Part of a small language model's weights.
Size: 12 layers, width 192, 7.11M parameters.
Architecture: LayerNorm before each block, learned positions, tied embeddings, normalized queries and keys.
Training: a variant of Adam for these matrices, 546M tokens, 12004 steps.
MLP neurons of a small language model. Each row is named by its layer, matrix (up: input weights) and neuron, and shows model dimensions 16-143. Each number is 50 + 12 x the weight over its row's rms, rounded and kept within 0 to 99.
Before each neuron's rows, "fires on" lists the tokens most often at its 100 highest values on Wikipedia text that the model never trained on.

fires on: " The", " du", ",", " la", " between"
L3.up10:52 48 51 49 57 51 52 40 57 48 53 56 43 56 54 35 15 29 43 68 65 43 24 53 45 56 33 37 42 51 44 52 47 69 42 51 33 50 46 67 42 58 30 51 55 48 42 36 61 49 70 60 51 56 39 50 51 64 43 46 66 63 51 60 70 22 52 70 68 40 57 30 35 74 29 20 48 38 50 30 67 59 69 62 65 34 55 43 53 59 47 44 48 31 66 60 62 50 61 53 28 31 67 36 53 46 39 65 54 28 51 48 48 62 64 57 46 34 42 61 54 28 50 46 44 50 56 54

fires on: " ft", "ic", " $", "ted", " Company", "uct"
L4.up235:51 66 37 39 40 63 60 46 59 55 62 34 50 45 54 44 63 76 48 60 67 51 26 50 63 65 58 42 46 60 47 68 42 60 60 46 49 53 43 82 46 41 36 42 47 32 41 35 32 47 51 42 54 41 48 57 47 49 56 53 33 43 58 44 51 43 60 65 70 61 55 46 47 56 51 35 51 76 39 70 60 52 38 71 58 66 62 50 60 53 47 59 60 54 61 58 45 50 67 52 62 52 44 48 46 45 88 42 62 31 47 60 51 26 47 53 40 55 70 49 70 47 56 34 40 15 62 35

fires on: " |", " %", "|", "%", " ±"
L9.up58:56 60 54 15 42 62 48 62 44 36 60 32 56 53 40 47 54 61 35 64 48 34 31 41 36 46 48 49 61 44 55 65 62 27 57 52 53 49 49 66 44 34 46 53 62 46 38 22 46 63 50 60 48 34 41 64 64 61 56 61 67 53 69 36 45 60 51 57 55 53 36 64 35 57 34 30 63 50 40 46 82 57 24 36 51 30 40 47 68 37 47 56 48 43 42 54 65 45 44 62 64 31 50 72 17 53 45 39 57 51 55 46 47 54 43 25 62 43 59 39 56 58 55 68 52 64 70 41

fires on: " (", ".", " Radio", " US"
L3.up342:45 55 45 30 47 44 55 53 35 41 30 51 38 45 57 43 40 43 45 74 50 49 29 56 48 57 45 33 24 45 33 43 33 51 46 50 41 54 62 57 50 52 40 40 32 27 60 65 47 43 61 53 74 36 70 49 65 48 39 32 46 60 46 47 51 48 42 54 56 41 34 45 40 58 55 41 83 61 60 40 71 76 50 66 61 38 77 55 41 60 48 44 66 50 70 39 58 39 34 43 53 82 76 48 59 38 48 45 43 76 55 49 54 76 63 46 38 46 39 49 50 40 57 50 30 23 53 51

fires on: "'", "ley", "i", "h"
L9.up696:43 35 40 66 60 48 38 60 76 41 38 54 37 56 47 49 50 76 41 61 45 32 49 57 57 69 65 40 50 47 59 39 52 44 55 50 55 53 31 63 63 42 76 41 65 57 46 49 46 57 57 56 63 46 50 35 41 43 20 46 65 39 39 42 42 59 51 38 46 60 66 64 44 50 51 46 56 65 59 57 48 34 57 57 47 68 51 48 60 47 28 71 73 32 33 40 65 35 64 29 59 49 53 52 31 38 41 41 58 38 44 56 50 49 46 50 56 44 48 25 73 46 28 40 27 46 73 51

fires on: "pp", " res", "unc", "ott", " Rank"
L6.up575:47 54 33 42 58 42 50 53 49 83 60 44 55 60 70 33 40 73 43 42 60 23 61 60 40 57 54 46 65 76 41 50 41 48 41 30 48 42 70 63 53 56 31 44 32 49 73 36 51 68 65 50 43 61 52 37 68 48 51 42 66 65 47 61 57 33 58 52 34 49 54 39 65 38 55 40 61 37 46 71 47 59 35 44 42 44 46 34 53 21 52 33 59 58 64 49 35 47 61 58 62 75 54 40 60 39 38 39 55 57 42 64 52 28 32 54 51 37 46 40 32 53 51 61 40 59 38 22

fires on: " al", " ab", " cr", " ass", " pro"
L4.up587:27 54 42 33 39 61 71 60 50 34 38 65 61 53 65 78 50 46 38 57 75 63 45 44 36 49 27 54 50 74 57 46 52 55 58 51 57 54 50 73 45 59 56 30 61 41 46 48 51 44 54 25 53 41 60 58 68 34 63 42 65 51 50 63 61 43 49 30 53 46 49 45 57 79 51 47 59 68 74 54 72 39 39 54 51 54 59 43 54 64 01 54 53 40 43 48 56 61 56 34 27 44 41 29 42 63 73 35 62 45 23 35 38 55 47 40 35 40 49 48 54 35 52 52 36 64 34 29

fires on: " Z", " can", "Z"
L6.up422:52 47 46 55 63 66 58 53 42 45 63 63 60 54 39 44 58 53 58 40 44 70 57 56 47 49 91 60 49 54 45 55 50 45 53 66 58 30 52 36 32 66 61 45 52 51 41 69 63 61 22 38 47 43 66 39 58 56 45 62 44 48 34 09 31 46 49 50 53 55 55 55 60 37 52 83 44 53 51 63 45 66 38 54 60 59 64 43 38 37 52 56 58 53 38 38 37 71 49 29 59 53 55 54 32 40 68 50 57 51 61 47 50 78 58 46 50 52 79 52 68 55 45 48 56 39 41 50

fires on: " $", "′", "°"
L3.up242:56 20 52 50 45 38 67 66 55 45 23 74 55 46 50 62 54 57 59 57 73 61 48 54 51 36 52 23 40 51 58 37 49 48 52 18 41 50 82 55 43 30 44 62 63 40 49 56 37 52 52 53 83 32 46 56 49 33 33 47 49 58 64 41 49 49 55 45 70 69 33 52 50 64 45 58 58 51 47 63 53 49 56 47 75 42 49 46 56 44 46 53 42 44 68 40 44 34 68 32 50 59 45 74 49 50 69 65 39 23 58 72 54 45 36 72 43 55 63 49 61 52 55 23 50 43 60 38

fires on: " |", ";"
L9.up320:53 53 36 49 49 53 36 53 43 50 61 65 78 66 62 62 61 47 40 67 37 51 45 24 50 47 67 54 49 47 48 35 36 41 38 36 69 31 65 33 49 41 52 57 63 46 37 42 70 46 60 43 61 55 48 55 47 55 66 78 35 48 57 42 31 58 74 54 59 51 34 60 32 54 51 58 46 54 33 51 52 64 44 56 53 37 43 45 50 33 42 52 62 32 45 62 47 34 45 58 78 33 52 66 48 68 63 39 37 63 57 32 34 62 62 56 48 53 81 56 58 34 41 83 69 54 43 42

fires on: ".", "-"
L4.up333:44 45 47 40 51 70 33 71 75 50 42 72 37 42 45 33 47 59 40 65 48 36 48 60 67 58 41 49 27 61 62 60 48 49 60 47 36 50 43 54 76 55 36 52 45 76 42 36 39 59 54 52 42 36 36 44 63 42 47 40 38 47 35 53 60 51 43 44 69 34 49 51 59 38 50 60 59 16 50 50 42 53 47 61 61 45 49 55 51 53 43 58 32 54 61 40 55 52 42 30 56 53 50 42 57 70 66 47 48 43 52 76 56 55 34 33 54 31 41 38 55 57 27 71 81 49 65 56

fires on: " out", " inst", "din", " under"
L7.up634:44 51 71 46 70 46 37 49 62 83 53 41 49 44 38 36 71 45 61 70 60 56 59 76 57 33 43 45 45 44 32 31 57 50 52 57 52 41 42 67 42 17 49 57 56 45 43 77 38 44 70 39 51 38 60 46 31 42 41 47 54 43 58 45 50 54 62 57 55 33 60 62 62 52 51 62 54 61 64 20 53 37 41 58 31 36 31 40 26 20 52 58 47 56 68 48 62 40 62 74 51 45 48 50 50 61 69 58 53 57 52 56 39 41 45 42 50 48 58 60 49 45 47 49 66 63 13 50

fires on: ","
L3.up56:50 74 41 47 39 34 62 54 46 64 59 49 65 43 71 61 45 36 42 75 82 53 40 60 60 66 43 32 40 61 38 43 44 34 43 44 42 53 29 64 60 58 60 18 54 66 45 43 26 51 49 49 43 53 41 33 48 65 42 44 57 61 30 56 51 20 61 50 52 44 56 52 37 37 44 41 44 51 63 56 30 53 52 42 51 53 58 62 41 45 50 55 58 47 38 63 54 53 67 33 43 55 65 50 49 51 63 49 41 59 33 70 50 53 52 35 42 24 49 57 59 35 47 49 65 47 43 43

fires on: "f", " (", "und", " US"
L3.up539:28 62 57 59 38 42 59 51 60 53 52 45 44 30 43 43 42 51 48 62 54 42 35 47 57 45 43 51 40 70 25 13 38 65 57 59 61 66 51 36 43 23 56 66 50 57 42 52 32 60 42 44 74 57 33 44 50 56 43 64 64 32 66 62 69 31 40 54 66 50 45 29 53 35 43 27 61 53 62 53 57 63 44 56 65 47 46 37 42 41 57 51 52 37 99 39 50 42 53 52 42 73 42 50 52 62 33 55 55 61 56 61 60 67 57 59 54 48 59 56 70 55 59 44 51 33 47 69

fires on: " contract", " club", " =", "vis", "avi", " est"
L4.up264:55 61 72 50 59 57 42 57 49 49 53 44 47 46 65 28 35 44 52 67 35 44 53 29 69 39 38 58 30 35 59 44 57 46 73 36 59 52 30 64 31 54 51 42 46 42 42 40 52 68 54 58 62 37 42 47 67 49 41 54 53 51 61 39 50 53 49 29 52 37 31 51 65 63 65 39 37 41 43 63 59 30 39 63 50 58 54 33 29 63 45 44 51 42 60 64 39 73 65 55 56 38 53 60 39 43 47 79 44 59 51 59 84 39 63 47 51 34 60 60 47 35 43 52 49 59 33 59

fires on: " end", "sh", " dep", " Hon"
L3.up185:53 69 60 44 52 42 54 56 55 58 64 37 64 49 46 52 49 37 44 56 42 45 70 21 48 72 49 56 38 41 37 50 35 32 41 60 53 51 26 73 63 52 41 54 44 62 50 33 59 64 51 46 53 53 51 36 67 68 60 56 40 57 45 84 44 63 64 44 61 56 71 59 48 40 59 57 43 55 71 42 48 42 36 52 54 47 31 52 39 48 52 38 42 55 37 49 35 76 44 54 54 59 36 28 69 29 63 56 60 54 71 60 32 38 53 53 51 44 80 47 60 63 55 44 44 38 63 55

fires on: " This", "In", "di", " In", " ?", " this"
L6.up493:46 50 63 49 64 55 40 56 39 60 57 66 49 47 47 32 63 49 58 47 57 31 25 25 33 59 51 67 44 66 35 62 62 60 42 55 67 70 56 38 53 40 59 41 58 51 49 44 54 37 67 58 36 61 52 53 55 63 51 43 52 58 41 59 33 55 53 54 42 39 30 69 72 51 59 74 40 56 54 49 67 66 68 41 60 18 41 45 65 51 53 37 64 57 52 48 37 37 24 53 45 60 63 50 65 61 99 25 39 36 45 51 38 47 43 39 48 56 44 55 56 50 57 36 59 39 40 43

fires on: "00", "4", "vi", "15", "2", "6"
L6.up501:65 59 33 66 42 46 61 52 47 52 71 53 39 54 79 54 63 42 43 55 62 57 33 71 30 68 68 60 49 65 35 61 35 61 43 28 50 51 42 36 46 53 63 49 48 58 31 50 32 54 39 39 43 49 31 48 43 62 40 37 58 60 45 56 73 33 59 54 47 48 39 55 71 53 71 32 64 41 42 56 61 52 40 27 40 36 65 37 68 54 46 50 50 62 72 43 32 43 64 61 42 42 35 63 56 51 29 67 65 65 47 45 51 15 64 40 50 67 46 43 57 49 50 48 47 29 77 33

fires on: "ng", " on", " discuss", " fund", " tour", "ge"
L4.up316:65 38 61 57 56 47 43 42 48 39 70 65 52 53 55 74 62 47 54 55 41 44 55 39 53 34 49 51 67 60 45 53 50 60 43 49 54 70 65 39 48 51 32 37 47 50 41 41 47 38 65 51 52 63 47 49 48 75 41 45 43 44 53 81 57 56 43 40 70 60 60 51 47 46 67 48 59 48 44 62 54 65 54 59 54 51 42 50 75 56 48 53 29 56 66 34 29 27 33 42 48 57 41 39 57 62 61 57 77 32 48 69 48 38 56 64 48 53 46 36 45 56 49 32 47 48 56 61

fires on: " made", " U", "19", " US", " constitu", " UK"
L6.up742:55 46 65 45 37 48 44 46 50 47 55 42 48 46 37 46 52 52 55 57 41 72 36 43 45 57 54 50 23 67 53 74 57 44 49 66 45 47 32 49 56 27 55 62 63 57 53 60 37 54 51 56 40 79 44 22 34 45 55 30 49 43 54 36 62 65 33 50 67 51 74 58 42 34 40 67 54 72 43 52 66 51 34 47 33 26 57 51 55 64 57 67 37 48 40 68 54 49 10 54 54 44 39 50 39 58 49 56 34 59 76 64 63 44 70 63 54 42 46 47 35 52 46 47 62 60 50 52

fires on: " can", " comp", " Rot"
L6.up467:53 56 55 67 44 61 58 56 54 70 47 46 43 56 51 29 52 59 35 56 38 71 51 28 62 53 51 63 28 28 42 36 75 47 55 62 47 50 30 45 51 76 49 52 68 64 48 57 57 48 50 49 46 43 33 57 72 49 62 41 35 39 61 42 44 73 49 66 37 50 36 55 54 46 68 51 70 54 56 41 50 45 41 45 33 55 48 42 75 57 48 67 55 57 50 21 42 58 55 42 55 44 34 54 47 60 48 40 59 35 69 35 29 44 73 52 49 69 46 53 65 43 30 48 54 43 39 47

fires on: " Wa", " Gra", " Br", " Can", " fort", " Rot"
L6.up1:51 46 49 52 59 55 54 53 43 64 47 49 70 55 35 41 66 69 58 48 53 54 56 65 64 69 60 55 47 47 67 42 63 50 60 60 61 54 25 60 39 58 47 35 42 48 33 30 69 60 37 58 46 57 55 43 45 67 51 49 51 39 54 35 74 61 48 60 84 49 37 62 41 17 58 56 47 30 28 62 48 83 39 49 38 57 62 42 56 55 74 61 47 42 40 19 37 62 41 37 43 45 40 66 39 61 47 65 65 65 60 45 32 50 65 71 52 55 41 44 46 61 59 31 52 46 44 65

fires on: " SR", " Rh", " signed", "Sch", " ref", " reb"
L4.up761:41 35 55 15 57 45 59 59 40 55 67 67 48 29 36 51 41 72 56 42 65 46 58 54 64 43 48 70 36 68 42 46 63 34 58 54 55 46 65 47 38 50 25 51 81 42 61 41 48 52 41 54 70 44 64 61 21 24 59 47 55 52 32 64 46 34 57 51 64 30 37 51 37 16 46 44 55 43 51 67 64 44 42 73 38 65 43 73 49 37 59 51 31 69 59 35 70 45 45 50 72 36 33 66 56 41 41 69 46 40 53 47 34 44 33 47 54 37 40 46 73 34 47 60 34 38 43 62

fires on: " rec", " disc", " rep", "lit", "isc", "rit"
L6.up345:42 55 53 37 33 65 61 59 59 44 49 39 55 56 54 66 58 65 60 42 24 52 58 66 55 56 35 45 47 49 59 58 50 49 35 31 40 18 50 56 41 44 56 62 43 47 50 57 46 81 58 46 67 60 48 64 59 56 52 46 64 61 76 48 39 45 60 62 42 59 46 52 47 35 48 58 63 36 34 52 50 59 52 37 36 50 38 33 65 49 51 73 59 34 65 45 61 30 48 50 70 60 47 60 57 87 51 32 57 58 59 60 43 72 39 47 53 55 30 38 44 41 46 46 60 71 79 38

fires on: " SR", " may", " inter", " must", " X", " lower"
L4.up299:55 74 57 70 39 33 45 50 44 42 50 40 54 44 41 46 56 48 56 56 58 56 41 44 49 52 68 36 44 43 81 43 50 44 61 63 37 53 31 28 45 54 62 53 45 42 40 44 38 29 60 46 71 71 52 57 57 64 47 45 42 53 38 40 65 36 41 68 69 32 69 24 42 49 49 65 47 64 41 30 34 69 48 65 68 50 50 68 68 65 43 58 53 57 27 72 57 56 61 57 57 55 54 60 59 55 02 70 63 61 70 47 58 48 55 60 52 48 50 74 67 38 53 34 48 66 37 35

fires on: ".", " ab"
L9.up555:67 77 41 68 33 55 25 56 49 52 47 44 43 45 62 37 57 42 58 51 75 64 58 50 54 55 33 55 39 55 33 47 53 43 70 47 71 62 64 43 70 78 59 49 53 63 62 44 42 50 30 35 50 37 41 48 57 39 56 60 64 55 26 71 65 45 60 51 56 42 57 32 41 68 48 68 45 30 56 56 34 47 45 43 45 51 58 37 52 61 38 58 58 46 44 51 50 69 75 55 52 60 48 43 36 52 52 36 56 62 40 44 44 53 50 48 48 40 49 54 73 40 34 50 60 65 40 37

fires on: ")", ",", ".", "-"
L3.up685:50 38 51 43 61 57 50 59 53 55 43 40 60 62 51 52 58 60 11 64 64 41 49 42 59 70 48 64 30 82 31 48 48 58 45 49 39 40 36 52 76 52 63 43 41 55 40 43 51 49 54 53 63 56 52 30 69 50 49 52 45 53 35 44 69 48 45 20 71 56 43 49 42 43 59 59 64 32 49 61 26 61 24 64 42 54 45 47 58 53 52 67 29 57 60 52 53 68 56 47 55 58 31 75 47 47 60 54 42 47 45 71 55 59 32 42 21 37 68 28 68 38 49 68 63 43 63 54

fires on: " end", " re", " up", " app", " ann"
L6.up703:37 59 34 61 47 72 49 46 46 37 53 66 71 43 37 59 23 63 16 70 41 70 35 35 52 51 58 46 58 42 51 19 57 50 37 67 54 62 39 52 50 45 50 52 42 63 41 67 46 47 37 49 51 54 43 54 57 49 25 60 59 40 33 70 63 43 52 48 53 53 53 70 56 53 28 45 47 70 45 61 69 50 72 47 57 56 45 49 70 52 31 39 45 52 44 37 39 53 36 68 52 65 48 40 43 59 46 39 88 42 25 68 35 55 28 48 40 55 67 56 55 57 36 68 56 63 32 51

fires on: "ble", " res", " served", " Away", " featured", " took"
L3.up520:55 58 49 47 60 56 61 49 50 56 76 42 40 51 50 47 55 50 46 60 48 56 50 43 31 58 18 41 58 71 24 51 45 78 64 53 17 62 41 69 53 42 49 64 51 50 56 59 28 45 64 51 40 59 46 52 69 43 59 67 50 69 44 52 49 45 56 52 68 41 28 40 57 31 37 52 63 57 54 79 39 51 31 68 75 57 55 56 61 47 34 63 50 77 74 49 57 37 48 68 63 55 53 47 63 57 48 65 46 51 34 49 56 33 42 69 47 53 51 46 48 54 34 33 31 62 45 69

fires on: " p", " comp", " opp", "p", " gen"
L6.up23:37 42 61 33 45 48 49 53 46 46 56 01 34 54 70 39 46 43 41 42 47 46 52 59 50 51 72 49 45 60 49 43 56 49 77 60 43 41 19 40 53 66 52 50 48 66 52 51 42 61 43 40 70 38 53 47 52 17 45 56 38 44 52 59 52 63 68 60 44 46 61 54 54 50 48 42 58 52 44 59 71 47 30 45 48 44 20 30 62 76 73 60 52 31 49 45 37 33 52 04 58 56 57 54 59 54 40 58 66 68 33 39 44 30 62 55 45 56 38 50 44 31 47 38 38 67 46 54

fires on: "gh", "sh", "zh", " mm", " end", "ish"
L4.up763:58 64 72 58 50 64 53 52 55 53 35 31 73 37 21 67 62 47 42 39 61 65 57 28 31 30 53 50 26 31 48 43 46 40 36 42 40 56 34 47 52 50 40 63 22 46 49 44 54 70 50 58 61 70 44 61 39 55 47 52 27 29 33 52 41 47 43 56 72 59 66 60 64 75 55 50 61 52 65 59 54 50 44 51 66 47 30 55 47 42 52 41 32 60 36 63 52 46 52 67 52 61 52 60 63 37 50 49 59 75 61 51 60 22 55 60 39 43 51 63 47 52 64 70 43 53 74 44

fires on: ",", "-", " and"
L9.up100:42 59 47 44 72 50 69 54 32 36 41 65 34 51 47 32 49 52 44 69 51 52 43 47 56 52 59 39 48 66 69 60 35 70 53 40 49 59 50 49 38 67 70 44 37 56 36 31 46 63 68 51 67 41 35 58 34 39 49 54 37 52 53 71 33 44 69 64 41 53 49 56 43 48 40 43 53 53 62 37 52 58 56 61 36 39 30 48 59 44 54 59 50 58 47 45 64 79 37 34 44 43 58 50 50 56 55 35 42 38 62 65 62 66 59 16 43 35 45 43 52 58 27 69 52 37 47 48

fires on: "mo", "amo", "omot", "ci", " was", " killed"
L3.up593:30 72 47 25 69 34 54 46 47 53 58 52 24 53 52 55 57 66 52 58 57 60 64 26 62 51 24 45 43 58 52 49 46 37 27 48 39 58 24 46 46 58 37 41 39 36 34 35 40 65 55 53 67 67 33 49 54 39 48 52 43 57 44 55 58 32 46 56 37 41 18 40 50 51 39 46 59 53 56 70 41 46 55 64 40 58 46 55 66 69 55 46 42 65 73 65 50 67 65 77 53 42 68 45 51 39 29 50 42 57 38 51 35 51 34 79 45 52 45 39 62 48 51 52 57 31 53 57

fires on: "t", "m", "ti", " ft", "v", "g"
L9.up50:41 43 21 36 57 54 38 57 58 42 60 65 38 42 50 38 50 40 19 59 54 61 54 39 61 38 60 48 43 48 50 53 56 60 44 38 39 43 70 66 50 47 59 33 62 68 43 40 23 73 56 41 42 55 46 40 42 35 62 42 50 47 44 43 59 49 64 57 61 41 49 58 59 53 69 65 62 57 52 69 51 44 57 58 49 55 53 43 43 67 44 23 57 11 45 68 57 60 53 54 63 44 49 55 41 54 28 61 36 42 47 43 28 66 37 61 49 48 67 52 53 54 38 48 57 69 58 48

fires on: "d", "l", "'", "n", "t", "w"
L9.up334:47 60 31 58 54 51 57 54 56 46 61 66 33 50 63 54 29 37 32 58 50 73 56 55 62 43 48 30 19 48 38 57 28 59 34 39 42 72 48 48 61 63 56 38 51 62 63 43 48 43 31 59 49 46 79 38 52 39 22 29 42 38 46 53 54 32 55 68 72 44 54 46 59 54 56 51 56 40 57 40 46 36 51 54 45 48 47 43 45 66 62 69 53 45 59 51 71 44 45 52 67 68 49 56 44 55 46 29 57 63 64 53 27 43 62 68 30 34 64 52 39 45 48 58 53 57 62 51

fires on: " Di", " di", " ad", " Cor", " Fu"
L7.up199:51 51 52 49 54 48 38 55 54 54 49 66 43 50 37 60 52 46 65 55 79 51 48 77 65 59 43 64 48 53 48 57 56 61 49 48 51 51 55 70 58 51 55 49 49 46 63 47 51 55 53 51 52 51 50 51 54 52 45 52 74 51 48 53 34 57 52 47 52 74 49 58 29 54 50 53 51 56 51 43 83 51 49 51 44 49 65 51 52 40 62 48 49 50 46 52 36 52 47 44 52 48 62 15 34 49 53 66 41 50 50 28 50 04 50 24 50 73 60 53 49 49 28 53 48 48 52 46

fires on: "h", "d", "t", "m", "it", "n"
L9.up511:44 78 26 43 44 59 36 69 45 59 69 60 30 73 37 48 60 57 43 60 69 51 61 40 60 60 59 55 40 58 46 49 22 51 34 47 35 74 65 51 50 35 53 29 59 56 41 56 26 67 48 54 44 43 65 45 59 61 45 42 52 54 55 32 52 25 49 36 37 38 62 38 53 37 66 42 64 34 45 57 44 56 66 64 36 33 45 41 26 40 39 42 60 48 63 39 51 49 30 72 58 40 38 62 35 68 67 59 63 42 45 53 38 55 46 60 53 52 61 41 52 51 64 61 46 58 59 62

fires on: " di", " e", " Di", " in", " cu", " su"
L7.up115:50 59 49 53 49 48 43 47 49 49 50 56 51 53 65 65 47 71 35 51 50 49 51 99 43 52 36 64 43 53 50 53 71 50 49 52 54 49 49 79 49 51 49 65 50 55 39 57 45 47 59 49 50 53 49 55 31 49 73 36 26 50 57 60 55 28 51 53 43 36 47 51 42 50 71 50 48 49 23 38 42 52 56 51 21 52 38 30 47 50 35 15 48 51 52 47 66 52 53 82 47 49 28 40 20 17 66 76 48 47 49 33 47 10 48 53 52 65 41 71 46 49 47 53 54 53 47 26

fires on: " di", "ig", " 0", " U", " gu"
L6.up233:49 44 40 46 70 55 56 54 54 35 52 80 49 41 51 50 63 57 56 41 47 62 38 56 56 51 53 70 46 58 54 54 34 30 53 52 54 18 33 75 42 63 63 74 51 49 37 58 51 52 56 50 24 71 42 71 51 41 56 67 54 66 38 33 61 39 56 37 64 47 78 55 47 29 52 51 52 44 61 70 65 56 65 59 59 56 31 45 46 47 61 53 44 50 31 40 27 65 37 50 58 35 55 36 61 44 65 33 23 39 69 45 82 87 37 57 56 38 52 28 39 63 42 58 54 66 44 53

fires on: "ti", " or", "che", "de", "mat"
L9.up689:50 44 58 46 44 43 50 57 55 47 58 45 56 47 76 49 37 59 43 54 69 55 39 57 45 46 29 32 54 47 20 53 39 37 53 50 48 46 44 48 59 35 71 33 54 54 39 57 55 47 51 38 48 47 36 69 33 60 47 33 67 62 54 38 54 37 39 47 81 51 40 50 54 56 43 68 70 49 69 49 50 62 53 65 63 61 58 43 56 50 50 59 71 55 62 51 59 40 74 68 51 57 54 40 44 69 54 29 54 19 38 50 57 56 48 40 61 54 29 38 77 38 47 54 43 74 53 61

fires on: " re", " under", "\\", " began", " end"
L6.up595:52 58 53 66 66 63 42 53 56 48 38 79 64 52 58 43 39 31 30 32 20 60 54 39 53 46 45 57 53 46 35 63 43 70 35 59 50 55 71 55 50 46 52 54 48 55 34 45 48 54 31 63 63 46 45 47 72 59 27 39 37 23 48 55 68 35 59 59 62 46 47 53 46 48 55 42 44 61 47 54 50 54 59 53 53 35 53 43 41 31 40 43 50 49 63 46 51 53 51 53 46 59 40 63 18 62 45 49 60 44 54 48 63 60 72 65 53 65 46 82 49 41 35 54 49 49 56 58

fires on: " Am", " has", " along", "ir", " had", "ys"
L3.up375:38 42 43 63 53 47 47 44 44 45 61 33 35 47 49 47 52 40 50 48 80 57 50 30 43 61 45 48 44 39 64 30 41 62 52 51 26 36 31 44 57 44 54 55 37 60 49 26 48 42 61 69 52 71 28 24 68 62 75 51 42 36 36 41 62 68 56 40 43 52 63 38 43 43 66 33 60 50 41 46 43 66 31 68 50 56 31 73 50 77 49 37 46 62 40 50 45 69 28 60 52 34 52 50 48 62 62 43 34 47 46 36 42 50 64 27 34 49 46 50 55 37 60 33 41 47 47 58

fires on: "ona", "ali", "ova", "ora", " Comple"
L4.up217:58 51 34 44 42 53 45 51 53 58 64 46 70 49 42 38 46 59 43 71 72 73 43 53 60 43 25 58 39 46 37 39 58 37 60 84 50 53 49 38 58 67 34 48 48 63 61 48 49 55 40 54 40 54 57 70 71 54 47 55 25 50 49 42 59 63 43 54 48 35 16 51 33 41 39 73 53 42 71 63 42 42 48 65 48 60 48 30 48 41 39 65 26 71 49 37 50 40 65 56 38 54 60 59 49 57 48 57 59 32 49 57 57 48 35 26 56 39 61 31 62 56 14 46 56 46 47 40

fires on: " and", ","
L4.up294:44 66 32 54 60 23 57 50 35 73 53 46 59 48 54 77 39 36 44 80 75 55 59 36 66 64 57 44 51 58 46 45 23 56 50 38 51 69 45 53 51 43 57 34 44 39 40 26 39 43 48 41 45 61 35 44 34 51 41 49 43 55 28 53 49 32 50 53 57 38 62 57 42 34 57 33 32 51 53 45 38 37 65 53 37 55 62 39 64 62 46 67 60 61 46 73 49 70 64 49 47 43 53 47 59 45 36 46 28 39 40 53 46 38 55 41 48 36 42 61 51 33 29 63 47 38 57 56

fires on: " Gri", " sur", " suburb", " death", " Tur", " 13"
L4.up569:51 68 75 59 60 36 50 56 36 52 53 42 40 36 41 40 56 54 53 36 67 35 51 40 55 51 39 61 63 21 36 41 50 53 48 75 41 66 46 46 48 55 62 46 38 44 42 60 65 68 55 42 67 64 52 30 29 43 27 39 61 31 26 44 54 73 32 44 29 60 57 54 34 47 54 44 58 45 58 50 38 52 41 62 49 39 29 54 53 35 31 43 43 59 46 51 60 57 52 46 45 31 87 55 44 61 24 40 49 48 66 37 61 59 42 49 69 55 40 52 49 25 78 47 39 64 54 56

fires on: " as", " that", " how", " if", ",", " because"
L3.up606:57 50 70 45 55 58 63 47 54 51 48 35 60 20 61 38 23 30 41 61 59 41 48 40 42 42 44 47 29 77 38 65 55 61 55 34 42 46 44 44 59 58 46 50 76 69 39 41 69 71 68 43 60 51 44 47 48 60 45 46 30 40 78 48 55 33 55 42 50 47 41 63 41 51 66 60 49 34 71 49 45 61 48 34 39 45 42 45 73 54 26 52 51 39 33 50 43 52 55 57 45 63 60 58 39 38 65 74 55 47 44 55 48 53 58 51 59 41 51 63 59 37 59 64 66 68 33 59

fires on: " to", " can", " Website", " ins", " comp", " tr"
L6.up189:39 51 46 88 50 42 53 51 57 71 54 52 28 60 44 32 51 61 47 44 36 48 27 71 64 51 46 53 44 46 61 54 63 41 51 85 41 44 42 49 50 71 60 61 59 32 59 64 61 40 51 33 61 54 69 57 67 51 44 44 31 25 63 58 32 62 50 50 40 58 27 45 46 66 58 57 72 59 40 60 46 32 58 58 49 52 51 67 48 40 59 60 75 49 36 38 62 66 52 39 53 49 50 37 39 38 50 38 52 52 44 64 55 41 64 51 54 45 29 24 33 47 62 51 70 44 27 56